python train.py --n_layer=18 --head_dim=64 --norm="rmsnorm" --norm_eps=1e-06 --rope_fraction=1.0 --attn_scale=0.125 --tie_embeddings=false --init_std_down=0.00321 --lr=0.000512 --decay_fraction=0.944 --seq_len=256 --doc_mask=true
MLP neurons of a small language model. Each row is named by its layer, matrix (up: input weights) and neuron, and shows model dimensions 48-239. Each number is 500 + 25 x the weight over its row's rms, rounded and kept within 0 to 999. Numbers have three digits each.
After each neuron's rows, "fires in" lists the words (lower case) most often at its 100 highest values on Wikipedia text that the model never trained on; "fires on" lists the tokens most often at its 100 highest values on Wikipedia text that the model never trained on.

L7.up770:467497465485503507483522478482468507493484556481481458489479530526517485481423502503536495525523491504475491480472506513499465528534525488490478537469479509541494522532465548510485483474542510504572505480496525512488504516496531533499537529491537476488510539509487498487512498498522464457501521483481484503513509528536492549506519523518472524519490480538518451504497478476542477542493487443533502509489502493497524493478501555555540511480462526512512529491527493532471550487515454509495489520498479513564494511516468538504467514513517540481503483524503460503509511525497502492
fires in: "to", "having", "long"
fires on: " to", " long", " having", "ous"

L14.up123:504508537472480521502480487460496483495451506487483473513536490476465475474443501490533492515484477490480495520479514496470457531504454501461499518505436485575503508458437532517512510488517507491474500513493489475519486537506513518497497523491522504482501498465486456523531484496504517483535500538533514512494486466482506503518504482566498495513535478501510525490503441464503474479500549488506470526508452489524503478499471518487512513484476491476539466515525524437486490509496474488474486527471506525484510527438540523485550470530469527523458477499483528504485483521501507499
fires in: "the", "in", "by", "de"
fires on: " in", " the", " by", " de", " The"

L2.up788:494493502474490501520550500489486524488484478487521508498489500494518494516517474489523479511519486470484523521485486499511515462455452524494533525486463506522495480481509528501469493508479492532458507495533450453498460533483520489550520506501527531525523513505509484481524524494519468504500501502511526540525519534527510474556508515464541484481495482492532501482519509489544449481516518489513495485487524486520501486524493504497539501533494492493501457522502518521554508478479478514550524464506535505526538477507533460493500551496508521497460467503484494534480468532541486542
fires in: "used", "version", "use", "air", "score", "using"
fires on: " used", " version", " use", " ra", " air"

L9.up571:488507493504504485488517511498513485468458516471548468501535526512533448478534491499458478485496468461524469498495474506487473516529509518484486500494537524461535456491507524520482472505514495476556476508527506499520451460464502508489449497494490520458503514497511495518512527496488427477485516492508510539514487487515505536521503481497501460500520509483480471502511486511506466494455510525494515483518436465491519461539489472500458486486475518495493541507535527453500507553527493525518517499513524505516525450489509482521488508508469510530439492511524500505485533549484497508
fires in: "as", "with", "like", "for", "to"
fires on: " as", " like", " with", " for", " to"

L7.up458:472512513498516488499510492467479479511503518502520514532467492511554446510462504531500426499508516475521457505461471475497507523493507492514497531477459464498506465528471512474494486495494498493552502490526464492543504428497508491484460498500503498499504500526489533527494501520478523498520540502509480522483508516492522510470437506480475489552545494484476509495495510497477513507491496514511494451518466484513460508508514509502514491511494529507497503508472531521499495559547516511492448508536495491530504509457494507478525471480513516512492499536494523551465481533519517570
fires in: "and", "early", "to", "late", "since", "or"
fires on: " and", " early", " to", " late", " since", " or"

L2.up629:467514476503522523524474512505498481549465492520535504528512500508514492528471493508496426521468503488502529520487510525520516516548468498455481552479487517491501492521483537487499514506516495466518470492481487468487437482521507483497526468504549501490518489480460477486471517489537488479489525472514518530517548493500471512500525540493491519533535477465479519517544524522484438522485475513531494488459505492525504515496521548508486491526476512517508480518508507552484493502521492520461496505521492510483460532478477492551481491483514454535443533481503503546435482500496466563
fires in: "when", "before", "until", "if", "after"
fires on: " when", " before", " until", " if", " When", "When"

L7.up251:474482526463481515557484481513499464492460498485491510530519479484509477462465530493553489534509474510494485492462500514470480529465503480553487520499496486519527496481495499475511483516502491477512529550520494484534466471461493513483502529506533502484512485551476473554502518525529511514517505513474502446515504471479496492479513468527499506496463480520478481451513504503507446537486521478519528503490527510510489464509528503473539487528510497486527498547517488549467506474470457507486524512514424512508508486535507487514483544489527486544472540514509458502483495525486521564
fires in: "to", "free"
fires on: " to", " st", "form", "iv", " Free"

L7.up766:465490537490523490517512504440504521521508498474514465449495519510470499524486503498512495483494463510471490519508484502544477524516455510502469473489510529476523464486459506479516499534522518480509480490523535518520514469498516537484469518525519539490507498524502497493454512496476487479499535545516517511518508499478496501454526472506515538512569496515485479454503531506470519518459500474458454532458554455491474489494520494498503478517476520471471501477497517509500508515497500495463520495515510482522571492542510457507501523474494545543464490487464486503485499442566507452
fires in: "in", "to", "was", "on", "such", "participation"
fires on: " in", " to", " was", "ipa", " on", " such"

L7.up350:485508506516490483522496485514477519473466506511551526479477551476524490492509495499488500532501507516502490526503475509513506499545517516484487474500469498527504498535514513498495523517548524461514492552525471467470488488506506490503546455434534546485486510490490481549509551496498469470529530500484506519533454502502550531457490520527481472492498452514473505472514477463460517502501530521532521484532520472508511526482503507561474464504505508482448541512495495521499501486516464458493500476485496497465507513468486505515497512479497508515529470518485504531456468508499487463
fires in: "it", "she", "place", "once", "deal", "he"
fires on: " it", " she", " place", " once", " deal", " he"

L13.up89:450530515509534533512474533508525513486531504508486465540451488494492516481512490481517496518488461482504481508461501519495458534526486434487485519469491553482530489519511505517494479507506512513522465486535506503524507511541455526517514496463501485481495501510511456491461533512527464451525459484476529451519509513512524505484488474505496468502458545578471523476545527477480473519497543490483520480473509470492459476511506505527508461494490516482527480478509479480494490487501548501467511506502466456501517499463514460496521494496474550509487493514505515517503453472546501502
fires in: "on", "of"
fires on: " on", " of"

L7.up826:517478520494522519516504500543492528504516499518492464524504525474469485496486527492541514504484486461540499530513468529474520541436498472530495482486507482513462492515471509469517519504557451490494482506493508528532516467527503498523505471488522562441512514531494539580517531501503518523473501454533508479515507514486468523517494501495502482531543530500472509449492515450536492509521496489472536497491491513527467506507522503489513480472487515509525520487476500520495467503529488485525480528543493470485516456528516499488502502546491447494470509539476535558480511490459515504
fires in: "and", "or", "they", "he", "she"
fires on: " and", " or", " he", " they", " she"

L7.up856:493539437452536518483545476536490439470490530519522471497496514483530517521453519532487452529501507524498483521520511541467490491542448475522488505545454499509480488509533495499466524498535547488565541511526479493515489523506507493513464485480511516476512475516461473504498498531520462471521499487454506540518499497536494461486528474496498564526509526492520509522526477517487487513449510493498512511473522524533512493511525545539543522467511486466478499478465499506486511492497488510475521464472468523510495462499498458487492493522535495498513496510539497555501515487492464494
fires in: "one", "a"
fires on: " one", " a"

L2.up475:477542505509547499525498513502502511489478481476460512520488477491464480488490521493482483505459506457471476533521491474479502483515499511526482526470510521529475518523469496498491526522491536518474462485509504445517465518495493523517493497505506538491503534466469479495532582478541490484480491543489544471514502533534494466538479484473503507542511488530496520523517501475490466505484481439526514530473492514503482519463492487494501467497508526503509491476502505547458506522537508472471526484530482517537516451448483527551491506489489474491492468538438502474466442499484508493
fires in: "day", "time", "written", "openmindprojects", "came", "began"
fires on: " day", " time", " written", " Open", " came", " began"

L2.up828:479467496504454486460515485530505465524501472524479506514513537550494469464523508508463503501507494495528508557478489555507558506481491492523487490484499570532523508520476484494495520512516518521571491498515505507504471540530519530501500512508512496471508478539545500528467525494483479497520467523501548537471502432488500514487477488527504479508503558516457503442486520473510470474472489505508464506520506490533477514483490546475490464489477558537493513554512501534504529560483478498494484489503538529516523487488515505511473434477507519491472526515475480484521521431554469495
fires in: "united", "three", "received", "four", "five"
fires on: " United", " three", " received", " four", " home", " five"

L2.up183:492483537473486487497511468457505512494559510544517504468504498527475503478495490499494507530443474481474487491501511508532532488534504483453506468462500525481533527507504485492497468519501491470497426490481473450523491469529507479424469457495525501511521497533540507529472517550497495518552526481459508502522507513458486510447442516510526539501526491474451464518473486476490487499527475490546524469516506498511491482521507531514518453545468498512471517519470522502525504520534529488499508492516501535549486502512483505505524509488488511500475529548535516496499490530542500467
fires in: "united", "los", "free", "city"
fires on: " United", " Free", " Los", " City"

L3.up247:463498492466521502468517433452523480477531506478551503502474462481494519512526508507527507475435526464518433495535488491485510529522531484487460497486479503513525481534528514515476491469502521451516484475485504492516467535498511480469521510529534496516527504512468506513509531575489503509529511496477520511501497501482509487481451501486530498533519484501453496474547454465496457468497529469525512462475508487495461501476512499528424505467505475481466514526525510487463501526505518519478490460534415488469518532477505493521462512524460512499510476472479479527496505518530478497
fires in: "municipality", "community", "town", "city", "district"
fires on: " Municipality", " community", " town", " city", " district", " village"

L15.up134:495504517465487502527500503473436474492465508496490516528516527515515499506474533505517489505511518433442514497452538456498476514482473439475504483539481476465498455521444481464503485491469502480482507499519485450516512522477546524511505544500504513477531482499512454536473530485534477519544529508484534509519515489498458459507486484496497499537497485482499467454483457515471498533492462523535494482518466504505483503481555524528482487496490510524511568528506501513486515511495523492508546479478454524516497537495491496478526512498493503511468480501514532527497457525509515503
fires in: "a", "aunt"
fires on: " a", "A", " A"

L2.up877:484529480489521543478527485517479481530538479514515516506505535489476489464486510462505503469517501469513470473466472519524506479542471495471519471467526504530507498487480523446477517544520454478482481451494477528509470488516561455493532493482537504521514502499505472522499508540473489494511531470467528523523520502480464487513485525506509489562552511507488555506452535466486491531462545488531511499486526525537514502466530554486482509499486497475448504501535503504488441480556547519476455473484465497482525495524503522499502520514501539497460444503499495502474534486517473505
fires in: "28", "29", "26", "32", "27", "77"
fires on: " 28", " 29", " 26", " 32", " 27", "77"

L9.up689:439501494494514478545511511477475498493456504503503481516515485527481502492509486499522471532481499487478498534457490492492521510480474495517528526465514487517510444507493521515492553472507511472518515541501486505494478516467566522509482471452529518494506522502523515515481514506509462478517508475478533470499474513512481476522458472483482486515495503470487489487540521449487481505540482569558522545537436497479461489494525500533494471451520536501516541537503484510494519502509506443515498506473484506490518515468482476496482502509498546478500499548483490481508433523483492498
fires in: "to", "as", "be", "was", "either"
fires on: " to", " as", " be", "ly", " was", " either"

L2.up170:468514492457512480474510481531510522518531452457515542524479497527523456526503489538495474533513492477492478503486448516498507466516421515520507548509472493490456496497438449510475480485484525504475484472516488478507451523497555495523482528572533518516505463511478489537471491487564528455469481494552501535523481507491470508481491525500508506518528513549507489486521509491513511495500515513511529501505514498511489526496507511472457463487488495501491476528487507506513498496499457481486493516533472513534505527526489531471483506521502579511506533512509487518496539462557488515
fires in: "until", "since", "8th", "5th", "before"
fires on: " until", " since", " 8th", " 5th", " before"

L3.up381:498503468495522532526502467482523491516528544495510526534526484502493445487521477508489505519496445481487478503568536504488539471529479486522442535486502523462506516521508506523493507488509465521456501531531453469506468518500501453533472483494516499450472525509490500498516513526507451458540495517504489538502523489520493504517485509515504494530475504499524487523505500500479493530538472476521520529556513490488498497451496513474483520515481522462475491473535514463480529527514502489489539474504507509462491483520492509503529442555507512515503470517467477475494529517520440465
fires in: "book", "film", "novel", "music", "story", "play"
fires on: " book", " film", " novel", " story", " play"

L9.up528:507523528496442528526473498480537463497485506502502502506511480490501495494466475476487530490498540515477482513476494528510496501483478476506497520478486497470534499476471552447473523490499457506523417508478470471517485510471452514481508515477574504512534493448496455496488540439543486508537479481490506556506516533487466492513476513478511468524507477480482466498473500490517511494487533534503509527514513469491528543513474554509510484512484545490485513466535492516517471514579475456444460471509488483496517513481450508515512487503491476494461482523481456504491512582517509530
fires in: "in", "of", "for", "burkina", "brake", "total"
fires on: " in", " of", " for", "ke", "kin", " total"

L9.up135:495533475467447508518534478516523500488495484490475479523474502480516481502522432464526487488519487505461448479510504480541494524482472518501459512487514531510489523506456516492481506548520476483521531509534482481516467535494524515469500478488510461480481479489479507490474492513511535493508515498565488533540489507517470551520483521463506518499515536490525527486516503490532460494526519524541481476491508480481523521519512508543459532509520511522522555523506523486451477502526490516463487509505488547456527494489473492465495513491479547521498531507463505549469450484545477506
fires in: "until", "since", "of", "between", "before", "by"
fires on: " until", " since", " of", "ill"

L2.up878:498528510467532510501490489516517487477485479485515537506471523493473466515522484545492491530492484529529487525480484489453531480535492514504476494482474526467526498496499520506478502464515491446481515525536460500496478479527482477477455435506512533501587498518456503530491479460521519542508495509531510492531468498520516494473482509481519516512521522527517524485505549461530498523498506507533503524461479476535492514502532535534487437474488483471500496508496527536491436520499505540499512484517488557512495494469525509467504522499526498550493489563522474510508513464500516461
fires in: "october", "march", "august", "september", "february", "november"
fires on: " October", " March", " August", " September", " February"

L2.up288:499527499474520512451495498501453501501478534561552500518475525521471479498528495481524484470434472492510502505520474533522483483488496530476476553454516481504495460521445511482469476531510486486512499560544513482513468510543544510497474484499501496482533455535453525514478485507495531506514515515534492542498484499519458504494513486490486513527548506506471511500498522518503466552504516507504550513501496506522497546478472530483564522521461519478466525488500509502540548533520491562527507500476497482527434498496529505499522492491506518489482513502531466509466499472519487513
fires in: "when", "who", "where", "helium", "de", "he"
fires on: " when", " who", " he", " where", " de"

L15.up502:517474476464467542475550482511488490499476474525529537523539464537490483487502514507469510522524462479479477502470491505517492517515513491489517509474492506495509481502466518481470467521521525485474526521477516513532504483479566500516493485543546507496498473523515497489528534510500465513514476470472537554557493500506488503476497486503495549516463537480491489454515471465479504477533515504500492450531490526495523486511551519556450528465492554501517493526505550493507502481496491480485511476506488548456500535468492490448528521465511504522440472470520508526475465498494476493
fires in: "a", "aunt"
fires on: " a", " A"

L15.up733:501509513510475516529536527461485470504465521445509524511520564454506455443472530498485457497469532503520490530485469467505521524510492523498508494503441519557502513491473467521473501504515515477466500505510449515476449505464507475507544505496530494505505498487507479524494509498505470451471520462521519501507498472467459529502489537481501513503548511516517503495524468478490509506499517494462494485503477525501473492534493497515462502504477501435514549500518526481457475530502484486451530507530484585490526523509504510485505510488529484492463547519503463483467449532525468502
fires in: "the", "late", "early"
fires on: " the", " The", " late", " early"

L7.up687:503531525469546499464462442503495495510490536473559495516473515515461485549499494485486497525480444507482490507518488504504473508521462521515476505529475535510450524539468517524470536525503544507516502505504472472510493518481541516497503466515545535466498496524453522502490544492511515506512469492537560475512486493469514488538541482525508478528531467515497474489485501523467459527508493507476509510543485505506505508533536509490509483485475534513511489539528547455476488521531490479543488490496519479517474494529536514483519532531462505497493521510532497524523446462487528489
fires in: "to", "phenomenology", "league"
fires on: " to", "eno"

L2.up888:464522506473542509522543488494486483543535521515527516481502484481470486517528517511537467490493488479503493506471514459519493515439503412468536501506488514505501513530516492477558517452534514492523502490521475485448444513505490523516527466545509539510507493504482525500488508526504520509551518507535525528494489524491517498526464470495502487557547559454494542548510528471518486507480489495542502513504525523484475537489531497504472462509490526470457488475496475522503513533533525522522509460511466483474506499493530510496458473497474485506501490525518533506526495501507522501
fires in: "city", "municipality", "town", "county"
fires on: " City", " city", " Municipality", " Town", " town", " county"

L3.up713:513471531539562492497516513493503503499498500508537505479529515527539464497508465477479472500505493481480493515487524599491525494497472503467488479462461508465519499483499518498505471504522503474500494547487506493492501485505484468514528464489502523507535452522481496461511505503502468541477516503533494527515552506520471494529488502475509520533479493457488470486518510516526484444476434546495503500486511485471532501484547498526502481517490494512465519461487520525485524492501434536493477530500487538488489492496520455527490517504496501539450518466495477549492479488508481509
fires in: "when", "if", "be", "attorney", "at"
fires on: " be", " when", " if", " When", " Att"

L7.up714:473499505477504494514542461519494470455480528472497482517475517507480494524476535514509468533490529546486480515480529480482527515522472462500445505463506468452528452496468570467470486505534539492532504492529461471492468473495537519494511453539449529482478501547492553512470516533536451505496510479502484469517458470483449480457452462523507539492488489524502550519501510489510519511487528455504533510517525503532501473486528508508497500505523513476501511482487512522549493509531487529488449456509508538501466540507486498483515527522500485524507494489473477521490514466508455484
fires in: "is", "a", "was", "once"
fires on: " is", " a", " was", " once", " gra"

L9.up15:492505434495490533479528441491459485483462507492497491501522455514523486528522486504521495528521488428493498496508493478498512554482489450478482498478501484454463503512518526478486533508481521522497494521494490501508502492513495513552511539504500493463527511509511486534545539477491477506524520500511516536520479497489494484485524494485491465524508543474451509503517530492472465466526507428532498483503518496540526524537576531506491482493491536515518492524517524524479528487502510485443511484483476523461494477472465528474501498495500524512460499519504519532497481458498521517
fires in: "a"
fires on: " a", " A", "k", "sc"

L11.up937:449525472484473529479503512464519508468424522532533528516499526518492456496487522453503452476529497483499490480471480504516514516462465456509485492478469488488498469507459494527488500438474498521521475509486484487466508505498487479439519489502541560501502452520488502489462520465549465521529502530488526486513499529464502481517456508476491517522469488495497488499480501482477477501505488490496470482513486448486497529480536547511518498457468537513548487490489521486532487506548518449520475526468521529488529525487450507518485513559513473493488475465529535482517482479514520469
fires in: "a", "an", "on", "openmindprojects"
fires on: " a", " an", " Pro", "Pro"

L3.up540:512533437481455546511518488535468501509501524521537423492481496524490451465488521505478496482541526465476487518468525526516509488508479469436538494501507455493477485503501525481438523469455523486506472501494473531489499468544473512525479527516511544460537516513523463513478525465489477521508537495435508536502528465525481494507512500494479520537563526495484522521464464502492491483486500490521530500515507503514478499490521514534481528510501517489483512480539506507507492525521495490495541433485440501469526502501478515499511550536505501512453480522516490494497491463507482519
fires in: "one", "an", "seven"
fires on: " one", " An", " seven", " One", " six"

L11.up558:499493487467520505488499437486547510495519488506523503466480525483504479468502525489501490495525524504466504490488501518511443495537475486504465491524469555469489486512481535494517542500516494510509509515503444535474474553480494499480501548463506499492496517537448492487493506531507487497545494540505526511523557481451468493506464494499526498508490493525503455484500497509506483500503535510473507492516514507495521529468496517492506484499513498495536495455506525459516465537546474443485514494552494470423483491477512458569477482540474526499511503496535549507501502518505474494
fires in: "of", "in", "across", "throughout"
fires on: " of", " in", " across", " throughout"

L7.up520:440531523443504491507537502481507519465459506473476467536521504542505501494513498531482484487458508491474455471472451486459534452499513527501486536508503504453563480537541498541457557491535477463507560496541527486491481542504523472481460477486497487487575518523493523527494489492507426477488507499518521455482540490532487468492470492494497519515520498494515513503520519435528480511482513494476477486510502505482466543518504517497493494466517512483516505510459492498480504510495526493493527501511482512485491462516482502511478489498506506488490469523530450484513459536495511529
fires in: "as", "of", "by"
fires on: " as", " of", " by"

L3.up636:468520542509484508484497484459514530512484485515556501484482451473511457506499491496498492511501485505462525486485498501481539491482507519501503526515487537498503457487484493483491527533498515451499504534490451488475478490482472505499522467491517508496498528511463508507484515486506451513497518481529555446516507509517504513455508516482517495527497504553474539482529480469552486532496515541469500463474481474518487517549522500496487495505493516455490550539527541502440471501519504542473501510520539541466505542489494469518483482505457488549506481568508512537491456536496514514
fires in: "august", "november", "july", "october", "may", "september"
fires on: " August", " November", " July", " October", " May", " September"

L7.up809:500500514504521485507542494502511458483501524487527529512497504501500483486483490521505499497508496477477486536496485507505508516478529480500460512486495476480521522478514505497491495540494535497520502502506465484524502503499585494492564494469553531508532535460492457482497527536482458492471449489508531530519478434495478469469497505521497508542493517530505489485528562458516517505447545440539526493493511515548489504473492514497452457489498489476478523470490513497520495474489503466501501491477436488474540508523493481493520508495464487478474481498496520486426456487501488498
fires in: "was", "is", "mccain"
fires on: " was", " is", "hi", "oke", "h", "ain"

L11.up576:498496521484504519539491483477491480477501503505535481475534484512470507526509523473542435495476497459549513531514492500496515520499509491527506489467521515471506442547504513500492503495519496430469517499537502510492500494505511495517467489487483511481555493467510498532492541481495508481472561520430502507539503507530506462501504513490515485523524481475474538465515451511486467539481469461515478484517483479474497548522525489482509539524468515503505478537503492492525509563517486496512478479498491519487499526503460444486509516499485503479486469473561516507498493499509448559
fires in: "a", "been", "induced"
fires on: " a", "uc", " been"

L11.up580:502510543467512480480517479533500519474509484478495505510524501540467460498506494542499498498527481486514506513475496458498481469529534536532499538520531498527479485509501513528488497479537552496528509497506506470448496520503521502485529463487516551488511497535501557558538505481553446482480506530454510533515505480532499511473515548487496474544499479510469495492513469445533507524487479499495487534452500541493482504503503517496485500472476514504485534526488493527508474518508477501506521492515440506529517496522498570506470521504534558496507504482515527504497490519456478477
fires in: "as", "was", "named", "appointed"
fires on: " as", " was", " named", " appointed"

L14.up922:453530487486490486525516447505518458500457506524509452507508452477541484488493514541516480492531501527462484529465502487474448511505493436520500518476534472507504502483505545471456518522521533496534487526517458488525457502514499495518505477472511521456445483507517523501505487479489503463540498509480524515530489494518479474520478522508510481490485480517447532477489455526515516553509472538532523472523507470530515482488551496570526520511490500505529512527545478468471506463492488488490492476494478505455534540494498518483512500540502521523485501522502472500507492502477487520
fires in: "a"
fires on: " a", " A", "A"

L2.up664:493524470450502528468539490469503494482485532504525500488532528476509495485521480512465515479450522491488479512487543531512484489507506518502513487471519523478523520528513497497494529504489553495481469483528490441499461485497483458514502490456489514500510475502454518525521487564523450488528497539505535541495446509537516469526528489512530479490500508473471495464498502448479518481505476457485514506491497501491480468487477556488464445477474485476515523513550532524493501489524454517548506490533457485489507544467477494489483514552528500521473489513491437518489474478469500460
fires in: "novel", "series", "book", "season", "story", "movies"
fires on: " novel", " book", " series", " season", " story"

L7.up721:471473520479506479502539537481448479475455528518512504481506507458483532504495546473483476524523474501517460485486511527458522537467470513492482582497529505480523505553470516461535511479489532465533496493540499470507502507491527477476465492450511487499546527503501470498505503533511449503517515522499485467499492510513472506471500503532508502518521451489519527452515474479507485499514493519504480504515538519509477482509527524494511530495455517495502553469531502495495467523477488490483547521511466510529496468493478492569458526549467481514449472479512457501513502519493537501
fires in: "number", "name", "as", "form", "type"
fires on: " number", " name", " as", " form", " type"

L9.up498:502475547514527459488498516481454479488530538526515504526505556467460486507465511483522479522492444484551514504470518499493510573489495499489470460466505501515468519507505483464461481500548504466517506528513510492477447525481513534502529457507506497548504524513453499498522484538508520488520533489486518488509485463494524496485537494490484496535492462547490469470548486536501479482502554486516489568511535483510466519504510514498548498548446503536532502473536518469448487514507488512491549485532492527508489507480479508508457527534470508493491451518516524538495501493500534513
fires in: "the", "to"
fires on: " the", " to", " un"

L3.up799:506479495492498573499488486470527501513451504487516515505491522525517476482481469500481467503479530528526476468491455546484492481526465456538476469521478518502515437484472490494485525489485463500499480527516493473507483494497477494487510488519498486512520479485471490527501475517485493535520464510501491463492470434488478452499489480475488486514526464454485519482566489489515518542513527463518531519520511456533447528497528478473477515497491515494559532484506514478513486545529514548485489474524501532541492496520503539481495506525507519532494518499502495494472459487534482517
fires in: "early", "late", "younger", "less", "newly", "later"
fires on: " early", "Early", " late", " less", " younger", " newly"

L7.up956:492475512491505453486534513485487456532486481530496495489539492437480505482523499481468463450451452451506499509485459556489511519474476510510517518494513513528500475500506514521484506514492465486486499490511528520511477523500547500492499525475490518502531509515452536526511521477494470564558485509481536521501490460486486495469508550491518475503542492488463481481500458478475478526508493497544501516492492515518480537513500517499525456480481494489527513474510537498554535502491457505468491505522513558479502477451519500554484499528500491492508492470502504504507495493486478499
fires in: "as", "him", "named", "called", "propaganda"
fires on: " as", " prop", " him", " named", " called", " trans"

L2.up752:478522525496518516504507524520493497457481471547483546492520546502482515519498479479475484463468488491490447536492459529475505477516494514494529483502481507474494495500466512509473469506476482480516488476482488472533503511492539492454524438510485517499503485473469513524463549497550506432514494474508511477513504481500500511507488471513514500519518560549471487495470526496514492533449512467506480511469489475485496511437506527526547470491470467535466514494463500545502470563531498520504533511494486501508478540520548462478465478488490532525508501509532547513507518495523504512
fires in: "congress", "assembly", "us", "union", "council", "group"
fires on: " Congress", " Assembly", " US", " Council", " Union", "EC"

L3.up13:482517507487489493523499460499517495514510520467482490501490466482477479496464516492514493490520518481492425503515537507549508512494492478461480517515416544502492452474449458488510523516503480483478517506468465494485465522473522507464491484498502502465529474542465524495533550487520455495504468483468519459515447480516485502495467492488516524522501478528491494472511524452519512510482557476490489509454521507483478486481509525503501459539499533508512554499509498513487483450481525517481521460539451537480509460500527463505483467525500452501504533541499491518487473508511508461
fires in: "born", "began", "established", "studied"
fires on: "born", " began", " established", "ist", " born", " studied"

L2.up952:452510546480479494519517497492507514519512513471492537506485457502501504455505540457482478511498460521459505551459499494470488447519480507512533554507488532468497494519495503499547518500482507523459490489476502546533483504510465492499510498503480479462491494527456488489501509490508497521468499519515537480510516482498511492505512526531499518512553521503483495455503535525515448471522476515475490530524528491503519498524503511509483539494491517481471481516548482530548470507493480525487482475542513536497477529505519525490528443542506527509478482476480519508474528545518508548
fires in: "finland", "pakistan", "japan", "syrian", "lithuania"
fires on: " Finland", " Pakistan", " Japan", " Syria", " Lithuania"

L3.up607:490475452522549488514525506531483512527514493476543498511476509455530485522522501542505499523492523483498452526503502551438446499510476493524490500496482480471513471491515474492482523480530503538500511521522509517488456534506548479497497506499502477482522490508490522474477496519511460512540488468504575460519481460492469495524525501475517505515475457469479492486551527455537482441515518497453475526489531474494484510468481491510509521507492500508493547522502545465485516496495544493449487504496485521492482512491482445566485504496514541497453520486479522502479494456530477520
fires in: "time", "before", "until", "democrat"
fires on: " time", " before", "re", " until", " Dem"